{"num_attention_heads": 5, "intermediate_size": 640, "norm": "layernorm", "positions": "learned", "tie_word_embeddings": true, "init_std_up": 0.0395, "init_std_down": 0.00885, "optimizer": "muon_variant", "lr_mult_o": 1.5, "beta1": 0.95, "lr_head": 0.00561, "warmup_steps": 200, "decay_shape": "linear", "train_tokens": 115500000}
MLP neurons of a small language model. Each row is named by its layer, matrix (up: input weights) and neuron, and shows model dimensions 32-95. Each number is 50 + 12 x the weight over its row's rms, rounded and kept within 0 to 99.
After each neuron's rows, "fires on" lists the tokens most often at its 100 highest values on Wikipedia text that the model never trained on.

L3.up203:54 24 38 74 40 59 56 33 54 46 53 25 56 35 23 33 51 47 69 33 69 62 52 32 38 55 25 58 46 53 67 41 43 60 69 43 26 30 54 47 44 45 52 37 68 26 45 58 59 61 50 56 40 55 49 52 61 76 54 33 52 45 52 51
fires on: " f"

L3.up80:47 51 43 52 31 53 46 52 61 46 30 53 50 66 45 43 47 54 31 41 32 56 56 45 51 72 70 38 69 60 58 46 51 42 59 32 40 46 46 40 58 52 44 60 51 19 43 60 48 54 58 50 56 60 66 56 77 35 38 64 56 58 54 40
fires on: "ect", "W", "ut", "hen", "hyl"

L2.up362:39 54 40 45 69 59 34 37 50 61 40 49 55 46 47 45 48 41 51 55 60 52 55 61 59 62 55 42 43 67 39 35 40 64 61 48 47 66 41 57 65 54 58 43 72 16 62 55 50 75 66 52 57 44 51 57 34 37 48 36 59 38 66 53
fires on: "m", " it", " be", "med", "rew"

L4.up218:51 63 64 56 48 52 48 51 57 70 57 56 35 51 45 56 40 50 51 51 61 32 37 43 53 55 49 38 34 59 64 45 73 37 53 65 72 56 40 62 72 73 49 38 60 39 65 39 57 24 46 39 59 40 58 38 52 53 50 45 37 57 63 48
fires on: "\n", "ism", " \"", "ms", " There", " him"

L3.up69:48 48 49 62 57 56 43 53 57 41 42 45 45 36 37 37 56 40 57 52 36 43 41 42 26 60 45 49 48 51 55 47 62 60 48 66 78 53 52 25 43 32 62 56 52 35 39 62 39 48 23 63 47 28 49 50 69 45 45 38 39 68 52 47
fires on: "he", " he", "y", " o", " che"

L2.up277:45 51 49 52 60 33 45 51 51 30 75 59 60 75 40 38 45 71 63 58 59 36 49 40 52 32 32 51 40 58 47 49 49 45 60 66 59 46 46 52 52 48 37 52 25 74 49 38 61 42 45 52 51 42 59 55 59 46 29 51 54 39 51 53
fires on: "ology", " architect", "}", " of", "ulation", "sp"

L2.up185:67 51 44 29 59 50 53 54 52 50 77 69 35 60 45 58 45 63 53 35 64 41 62 51 68 51 48 21 56 52 46 35 38 53 40 38 49 48 25 41 50 43 42 35 53 43 43 82 62 47 46 56 61 44 54 45 53 49 49 58 62 55 56 48
fires on: "\"", "c", "ath", "g", " part"

L2.up123:37 68 59 72 75 36 53 49 63 69 44 53 58 48 41 52 40 31 32 38 65 58 60 45 42 61 54 52 17 54 73 28 49 45 47 39 42 58 71 33 55 49 39 64 55 24 57 15 57 65 62 56 49 52 32 43 62 51 56 46 46 64 35 70
fires on: " Bl", "ro", " Bro", "l", "enn", "arl"

L4.up550:41 55 53 43 47 51 38 68 37 52 48 48 60 54 20 51 44 45 53 41 62 37 27 40 42 48 64 44 57 31 59 52 43 56 42 42 53 76 39 44 46 65 33 59 75 53 55 58 47 48 50 60 53 50 57 51 74 44 60 42 63 51 48 63
fires on: " f", "\n", " ref", " F", " att", " ret"

L3.up161:43 34 35 64 66 24 37 51 49 62 69 50 65 33 61 50 38 48 43 42 51 60 28 43 62 49 48 75 33 57 71 34 55 42 43 49 74 46 45 48 45 62 60 53 31 44 36 61 58 60 68 51 61 35 57 46 50 42 57 36 49 77 56 60
fires on: "l", "ro", "un", "omp", "b", "Cl"

L4.up158:75 29 54 54 72 50 30 48 53 53 64 66 61 59 64 64 50 47 63 51 62 42 41 35 36 44 58 11 58 54 60 49 40 65 62 56 57 41 59 53 62 49 40 58 43 52 45 41 58 52 62 58 44 74 59 42 36 41 71 44 73 63 36 33
fires on: "en", "ul", "ct", " per", "ur"

L4.up556:44 81 28 41 52 41 67 46 38 52 63 62 49 50 18 37 55 49 31 53 39 47 44 24 31 61 63 46 36 67 32 48 34 32 47 53 66 49 63 49 51 38 38 33 74 50 52 39 44 58 35 40 39 59 44 48 51 65 47 46 31 44 70 51
fires on: "ar", " k", " bl", "y", "n", "et"

L3.up423:56 55 59 32 66 48 34 51 75 52 56 24 39 66 45 58 40 58 58 59 52 55 46 39 54 52 59 51 63 60 60 39 52 42 45 56 51 57 25 31 59 67 41 44 70 23 46 50 49 61 49 51 56 15 46 47 56 67 57 50 40 54 32 48
fires on: "\n", " w"

L4.up236:27 47 69 28 51 37 49 47 29 34 74 54 47 33 55 59 58 60 60 52 63 57 33 54 30 39 56 60 54 36 38 55 40 58 76 40 54 63 83 55 64 58 41 52 55 62 57 48 32 59 35 48 45 56 43 60 61 63 48 52 44 23 60 51
fires on: " it", " allow", "ac", " exp", " ex", " |"

L3.up587:48 65 42 46 36 38 58 49 32 48 37 71 55 60 38 43 64 66 40 56 43 56 49 41 54 21 30 45 33 55 58 23 19 49 57 49 53 55 39 53 43 63 41 43 61 49 40 42 53 73 53 64 39 57 30 38 58 64 62 47 34 47 53 75
fires on: " k", "iam", ":"

L2.up292:32 47 44 53 54 36 47 50 43 64 29 48 35 34 45 72 47 60 55 52 66 45 44 68 32 46 67 52 55 31 54 28 47 47 51 57 38 49 46 64 35 48 49 31 64 63 57 43 44 34 75 27 45 42 29 47 60 61 54 58 71 63 59 43
fires on: " per", " became", " as", " was", " an"

L2.up607:56 54 53 52 52 65 58 60 53 56 26 42 41 47 40 41 39 59 37 46 58 59 46 40 39 42 19 65 69 53 49 47 51 61 41 71 42 54 52 45 70 39 35 66 50 36 47 54 58 45 57 69 56 57 48 17 65 44 63 35 63 59 50 53
fires on: " f", "'", " '", "irl"

L3.up168:79 48 31 60 70 54 63 45 50 62 41 62 10 54 53 52 59 49 75 25 60 42 53 53 42 45 42 36 47 47 54 39 52 58 55 46 45 41 31 41 39 46 34 59 30 45 64 51 47 42 48 39 56 64 35 43 44 51 40 35 53 46 68 61
fires on: "in", "pt", "if", "ang", "ung", "i"

L3.up193:64 50 38 45 53 36 45 69 58 38 53 48 52 61 46 59 61 52 48 88 41 43 39 51 44 62 48 38 36 47 63 47 34 60 48 41 57 39 68 42 53 63 29 32 73 49 44 48 44 43 58 54 33 71 43 50 59 63 47 39 39 53 68 75
fires on: "u", "ed", "r", "id", "en", "ied"

L4.up559:50 46 52 21 50 67 57 29 66 51 41 62 33 67 57 67 56 51 44 52 55 38 35 60 41 63 53 54 19 43 45 67 54 41 35 56 51 51 55 44 46 50 53 58 58 60 56 22 57 43 32 61 55 54 53 59 66 46 64 47 54 51 28 46
fires on: "er", " inter", "el", "ter", "al", " other"

L4.up130:46 41 51 62 70 60 40 41 60 49 59 60 42 50 21 46 58 37 64 24 58 52 53 36 52 67 38 49 47 49 61 59 33 54 40 60 46 55 53 49 49 45 33 55 53 50 41 51 54 41 71 71 60 50 60 41 69 70 75 43 53 51 52 72
fires on: " f", " F"

L2.up388:49 32 81 52 41 54 62 41 58 28 62 58 48 41 53 55 44 66 51 45 55 53 21 33 51 57 53 45 41 54 44 26 53 50 53 50 56 51 54 40 62 70 41 54 66 45 52 53 40 41 48 69 49 72 45 84 52 58 44 61 51 44 61 66
fires on: ",", "s", "or"

L3.up537:56 62 63 41 36 50 56 21 77 35 61 25 58 56 49 54 33 56 52 54 55 52 49 38 59 49 46 34 39 60 68 77 69 38 53 52 49 34 37 51 43 60 59 56 50 70 54 40 54 46 56 47 62 63 56 61 40 48 56 72 56 49 63 45
fires on: " re", "ver", "os", "re", "res"

L3.up265:10 53 79 66 37 60 64 41 58 48 77 48 53 45 52 34 56 75 68 36 49 39 59 43 40 34 57 75 25 58 46 57 67 23 54 40 56 66 50 64 45 58 40 54 49 45 36 44 46 30 50 40 53 56 59 54 46 65 37 49 49 43 53 46
fires on: " of", "sp", " The", " acqu", "p", " P"

L3.up406:38 82 56 50 45 54 46 59 47 54 80 65 26 46 62 54 56 22 48 55 36 55 60 35 35 41 52 35 42 51 63 49 53 50 82 55 51 52 45 62 49 47 71 48 68 44 44 62 55 35 68 47 50 60 61 52 16 37 46 50 49 48 56 32
fires on: " am", " dis", " due", "res", " pl"

L2.up298:57 42 40 44 45 58 44 58 51 44 41 49 56 54 12 45 53 70 61 58 66 45 31 65 52 39 59 60 68 47 50 54 67 66 43 31 54 56 37 44 56 49 33 49 61 37 57 51 44 62 43 50 65 28 50 48 34 39 26 54 32 23 63 36
fires on: " held", "ated", " built", " place", " published"

L2.up303:43 63 60 78 48 39 75 57 55 69 45 45 36 45 47 52 34 57 58 40 49 40 42 26 57 43 44 72 49 56 36 16 70 41 71 65 41 47 47 30 56 58 25 55 49 44 57 53 63 42 49 62 56 41 51 49 56 38 40 71 36 60 80 57
fires on: "ic", "'", "==", "s", "ary", "ox"

L4.up396:60 45 43 48 46 47 42 69 47 62 49 52 73 24 53 50 44 56 74 46 58 50 35 57 27 51 56 70 51 56 43 45 71 43 48 55 42 42 60 41 68 66 36 65 65 61 48 47 44 27 48 70 72 53 14 70 49 57 45 56 59 53 33 66
fires on: " le", "ri", " prom", " te", "or", "re"

L3.up567:40 52 28 51 63 43 61 47 46 32 66 57 63 43 36 45 36 48 35 37 45 55 43 63 62 49 57 50 72 41 46 54 49 56 38 53 52 56 61 57 39 39 26 69 61 35 36 39 49 39 69 52 46 70 77 57 68 43 56 54 56 46 43 44
fires on: " The", " f", "st", "f", "end"

L4.up132:62 47 62 66 64 46 64 40 53 74 72 62 50 46 56 53 59 62 47 39 54 47 48 38 61 46 35 50 45 26 42 38 47 46 39 47 69 38 45 41 49 61 34 51 54 17 56 31 54 63 54 52 54 59 44 58 45 34 56 71 29 50 53 49
fires on: " sp", " qu", " Sp", "s", "c", " r"

L2.up623:32 53 62 41 40 49 56 68 51 49 52 54 63 37 54 39 59 79 55 57 59 47 33 53 46 65 54 38 69 49 43 30 54 31 59 24 47 58 55 34 83 60 43 63 62 51 51 51 32 57 63 38 50 57 52 62 51 61 61 52 45 50 16 34
fires on: " -", " from", "or", "er", "l"

L3.up147:66 46 71 53 67 33 62 59 29 39 52 48 50 51 57 37 47 48 51 34 49 46 46 63 52 39 60 46 45 59 73 30 48 34 67 50 58 53 36 54 69 45 31 57 37 56 48 45 45 40 35 51 40 60 54 34 50 63 36 54 53 43 67 65
fires on: "ur", "4", "ap", "un", "1", "iv"

L2.up208:61 52 45 37 39 51 30 54 70 48 51 46 52 50 41 59 45 49 49 47 84 44 27 63 51 50 59 37 47 48 48 34 47 52 45 34 50 42 75 64 65 53 44 39 29 30 41 63 57 41 25 66 67 54 72 29 41 71 50 63 41 77 49 41
fires on: " man", " rec", "ig", "ent", "ec", " poss"

L2.up357:49 64 56 47 57 57 57 73 50 53 55 74 39 33 23 49 54 50 57 32 54 35 44 45 43 37 58 38 57 47 36 54 52 42 61 40 48 47 25 62 62 61 36 72 50 57 57 75 32 33 48 56 51 50 44 58 35 40 33 54 40 64 51 35
fires on: " from", " gr", " pl", "ments", "ences", " am"

L2.up400:36 47 47 52 51 56 36 35 41 32 46 57 28 61 62 46 40 27 57 37 53 73 69 70 38 36 54 54 47 24 49 53 64 61 52 50 46 52 34 42 61 70 52 69 60 62 71 55 41 40 49 58 50 59 40 64 53 55 46 51 69 66 77 53
fires on: "ri", "ze", "ent", "ti", "enior"

L3.up282:34 40 31 40 47 63 50 48 46 60 29 63 47 33 24 77 61 60 41 57 43 62 41 59 39 50 61 55 46 39 58 41 32 39 62 53 51 59 55 34 48 44 67 54 52 69 54 29 38 61 51 58 40 21 20 46 61 50 48 82 61 60 43 31
fires on: " as", " –", " was", " /", " -", " been"

L2.up90:45 70 33 44 74 44 59 48 48 50 59 44 52 42 44 51 53 37 57 12 62 34 62 51 50 53 53 36 55 61 41 36 67 40 52 63 48 52 50 45 45 43 55 47 57 35 57 49 54 53 53 56 41 39 62 35 44 33 76 68 37 66 66 44
fires on: "os", "o", "ro", " /", "ly", "-"

L3.up401:58 67 34 47 44 50 52 48 53 47 77 40 52 19 44 38 46 52 55 24 33 62 37 43 35 39 52 55 36 23 55 39 44 58 61 45 64 52 41 45 47 46 35 56 64 33 47 77 42 40 41 61 68 48 70 25 59 34 48 51 42 62 47 61
fires on: " he", "l", "he", " He", "h", "ul"